config.yaml
d_mlp: 768
norm_place: "pre"
norm_eps: 1e-06
beta2: 0.95
grad_clip: 2.0
dataset: "wikipedia_en"
MLP neurons of a small language model. Each row is named by its layer, matrix (down: output weights) and neuron, and shows model dimensions 64-191. Each number is 128 + 32 x the weight over its row's rms, rounded and kept within 0 to 255. Numbers have three digits each.
After each neuron's rows, "fires before" lists the tokens most often just after its 100 highest values on Wikipedia text that the model never trained on.

L4.down150:131131099088094131179107142115070182123147133152185128159118143083130113167131136151107082077144122117115087104135158146161135163223110163111124168116171108143140152129128144125115085145142125168162091101140144121095082123113156118116142091132147162111141161100117114134104080138044133151165132121155206181116132142168128137197116096088091123093098130068151101155068126161074109155145
fires before: "-"

L2.down637:146182121117134135137124100168085146117181147093100132158134181054113114077112119146094121117109085055176138104144144143138145127158128097113188186144164133111134088133114170147144108142121135162165115108125136095135174132102206127088106129092145152112147126131056150106128122135137157090131144206148126192120100121160162138182070064134122103160115146085138115091144131144127138093130
fires before: "-", "The"

L13.down506:172130146117065136111128144088134109127139103089120114177157112134079170134130156081138136119084047126121141119171162164159088162154132085162086147147099117088214137141164092161173067184100100128119186150116140154142098124151143135120149215147143094157113102115091122193136170146100119117159143156160128194119123129133109134130081081124112136111098117112255122125111151124072094119141
fires before: "|", "|---|---|---|---", "7", "8"

L4.down655:083113143106152139133137104147152131125225128130137117209131133049096164138124124134122132117129119127142151100147184125123162159177194115131127137133135162113089126163118139127142094110128102163064116124045109140141170147111122160170077109142139114053135146125156123110120142131126138131108151181144157136119136160112155081132142082140074135096153142079152132120131095135032110138146
fires before: "|", "===", "-", "The", "A"

L9.down161:122129154078151109164148129153151209147168143119143129101102100123151111089141174172065130090131130126055143135185151174127120145122101106161100151130098178107158181098104121094106083187132072156113123145133152110093124136083088140137180146159123179123134137116110145120104123114139115077123095120117055087179114115099182178117097181155084104069062124173130113131120149106109115136187
fires before: " ", " |", "0", " January"

L10.down6:158156138169113100171117145168162096097155161125133134159160100076124089146181083096182154180158136139088118155154193089101120137145076143167195077080116116102122107107132131077152098125163113100137139133060158096157144154135157103167128104090150094127089151096109169126110118097139124140146108088124125150123127112124117124134149132045115165126103110166175157085141132111079191136073
fires before: "ed", "ing", "ted", "ited", "ated"

L10.down458:117150098116126109074124079104123101050064101206090084054178092119155143162118124155110096135143111177093080090081106136165102148102207145129161145140122097154154087128132134144122142119164133146065086208131127190146112102140206143082124153157097117119112079129160132101190102124111152158147137122169089142064121149159117125094142207137106114087082126130109135168150174162159174074133
fires before: " a", " an", " is", "el", "193"

L4.down345:098134124042171141204112083114120190119195112125104105153142166149132163079122178151143108100119098140114159104076154198179110122154119137155120150119190142099118129128141150179127105144132130187153107102115159112056102135080161123098154091140103159089137182131101126104121080122088121156129119095144152128137188121171095122146119064079117163130115146097151102084104073153103112129141
fires before: "-", "|"

L13.down741:130126111097114097157117187125121158152122103133134147152170144096120100135152137066192089170126150106126144148093047153145091160165091128189125125105073060126136164143149139148107132114177112172170054123139152130099105105102087154055176125127055078147110120080149151134158080148169097151130215093171132141145121135106165113133143108113151141106174151119102107093134119192093129152157
fires before: "ed", "im", "ation", "es", "ing", "ations"

L11.down327:164165098098161164104154148127137095135094144066182104194145092139133096149122126119156140080105084096084132086139134155120134092146192086156090097183152115100145136123103194152143075180144117119091146136127164130129119160097199095135154160114157081190155159077076084100138121133097147134129092102089202096118104128163097159106121089103131143130143144143160140209052182119170114105087
fires before: "|", "|---|---|---|---", "|---|---|\n", "osition", "|---|---", "art"

L4.down171:099142083069170100190086093132159164110196139139148112168130144112116159131120167144180125172126128161172162104166137163177116149175177151146139168110160059078151117123142141146122104163119170154165090093107173117085093065078151122119143081138172149107137156097130139126127084121087132143149102072160164146157124096153154107144141086098105166112074152103105132127075106144095145118163
fires before: "-"

L13.down175:114183073088077140103126107169078137107142137188120100047143100081131136116096149151164125140202151153066161126115158057159117150092154150168141113130156169140096110116109105114094156106145153127152135173164080121125179117157181164176140153075112152097149132129151169106089045119124118062125158120103087111126121108127150120091104176140164148132149129118102108113145139153097085137110
fires before: " a", " was", "=", " is"

L13.down719:172136140187141142129056157097141139121124165072135124177146140137091147151089115131095136150081076149154133112143115133141116142160124121123171112133125108115145127091162102136140094154105142143157136089177133156084115114128134143142123119128169136122090122118108165116172137138117083137126000212107137131095118125175140128183110126118120137099102132141140135078165122089105121100169
fires before: "8", "4", "9", "7", "3", "–"

L4.down599:092112070072144140191070129136170149096206178131208109175133179109115197100141159127119128140156076090183121138129103114143162148119172137132160161118227105110127094118099107136126116142130173167145138123157164155149120188099111130146119099110160162074156119129119154148107100146100130138125075106123201147120108122130111139133090108149109082132151164091112155132102103149126159122140
fires before: "-"

L13.down67:135113177136119093132051143088147138097108132109132176211162137179074145138137133166086151144105114120134141145146121099087126123130149129093158126173099106109151111098172117121130103177126142174137144101177149125090114138118143135148123129148130159126117127139069134128143164143116100142114000157126126151078076111097129125197143122120105117116084147153148138149159141100105119122184
fires before: "2", "1", "8", "5", "9"

L9.down297:060142076069177145131129113223094108111110152126151107170106141094145126167133111140109177084143132142073123123142141137094100121087147140110046090136091160126166147085170167135109088152116140181134107089138144162105102150084036150156148178134073134140140153115164087136135170144110065134113074082116124072140160144112108128128169140154111128083152109150128125209117102111131148176021
fires before: " |", "10"

L4.down95:152125072117164142132119102125084172075205103126124144156103145126102112108168172113116132183107136125164184131182122180164113149177144178111225106086106173073121103108105154152104156135081170124136150109142121163105143104120099149106152098128172104131150083089062097154191107150080101129153108147162094146184128151130098121142133135115074171088065122169122062107135128155129085129113
fires before: "-", "The", "In", "==", "|", "==="